Weights of a small transformer language model: rotary positions.
MLP neurons of a small language model. Each row is named by its layer, matrix (down: output weights) and neuron, and shows model dimensions 272-367. Each number is 500 + 50 x the weight over its row's rms, rounded and kept within 0 to 999. Numbers have three digits each.
Before each neuron's rows, "fires before" lists the tokens most often just after its 100 highest values on Wikipedia text that the model never trained on. A number after a token or word is its count.

fires before: "," 29, "." 11, "==\n" 10, " and" 9, " to" 7, ".\n\n" 5
L8.down1930:547447502545523572469581567458514536492500508509558388516504501586483393512528482492492494525505438394520502515499473554490425491425462479460546521406555592606473479470538485496487585489489502488442517483501472469472532544552482449473565555478477410412518523559465518486531435459510472460

fires before: " to" 20, " by" 19, " in" 18, " of" 4, "." 4
L15.down1854:583411454528495437509538462500519472520537424547464441460521519467520458489542489482565492516478587522497489520472559512478575483506562539526540507444511456517432510579525483550537473462420621508590357355443559476486422519470384535483460592450463486443463475498524470463485509511518518498

fires before: " " 38, " +" 8, "+" 6, " -" 5, " digital" 4
L15.down50:419465483506556503473498512472449473578517537468542564464517531519502486531444596460468456415426576517513435447454443521585541448468493502507436491409509584565465501428512519549474457516509487517412509442519463483478563487472543520450590553512449499426511441481511488520501492500685471482

fires before: "20" 25, " " 23, " —;" 22, "19" 5
L15.down822:463536545526452519337546509546443507509479552517439593465538489499558501520467533492521508500515536452541545472482538568511504496478466450559502472559517449516460548553544519554537517459472466526492522490516553586448425500498610485474509497498506570484439532496476430517466507505714447522

fires before: "re" 17, "er" 16, "in" 6, "el" 6, "4" 5
L15.down1131:571554466506439445487577559396432495538498502476520529528560547531413535533527513509609475481494525499438429561502565475378487513519579589497443531428475538484491511545488475548471399447465522513502518480485551502541444471486509436499499452404444421470478430571454537419532498525550500546

fires before: " " 31, " in" 15, " on" 4, " and" 4
L8.down1357:523513579429558516572464554486558410464532562560502465456546619609502484523427410522449547458561453540476505500432525472538441436587532496390501517456522427544456511530512466479425615511484509486556495481552541503589461573437493495458459496599535521488542504462585525512506469519480593551

fires before: ":" 65
L15.down245:609516557463568534496506546545592500538583470524466532481532433449472575450488485438479521417538511432558538509543449454560506507534461446501513437509423533385517504537513535464516440511451630521519520502517559476519471452483392457510509500474497438504542470456522445414569471470500501553

fires before: " |" 32, "." 24, ":" 7, "==" 6, "===" 4
L8.down562:415423544507448452526491545500492510531513476471528479471462595501434468567503567517411377405493534502510512517533472465568577508463457512542442500455482393462467503557432553486512480590510545475471525572607458468410504465596575557488516532422496590490439522451429444509594453520501517532

fires before: " " 77, " |" 10, " —;" 5
L8.down937:524488539497475495427477428471465507532473437500575476512504479470550491432363526493535528437477485505512437588515474513474436537571557435507494512563453472471537440531484484543441534447446500446477498507531473466474436514594465474464436513573511567468578540494412598571533531474491555467

fires before: " in" 22, " by" 17, " " 11, " as" 6, " at" 5, ")" 5
L15.down4:535413495427539548491487473441432493546523440526508468472416612487473569488486452477494445436514538557511479557519484615427514488513458513461565537427524570539509482525575462511424510521386531378501440467470476444552492523415568381466448416560488519410494582446517456488583455466575502493

fires before: "bes" 24, "b" 8, "ler" 7, "cha" 7, "den" 4, "rad" 4
L15.down1460:460453475478522553538436439488457384492586532576536389395489436434473503506522598557543500480529467492515461462569493495519447513499458508471376502483556534473406516516524466502431535468493491537421515553497503357558435532469485484526487492473465542416462515531474544535503519548532476517

fires before: "-" 81, "|" 4, " -" 4
L15.down1930:496468602493504530471502539489506420527505498444560464542464511479455460529465544490476523533511502577586411550525410451550456463432429510581520496457475491475441506406482475426439540500421462467499468541569559512459456466462541493528450505498528506479501487426499495599420506540637443511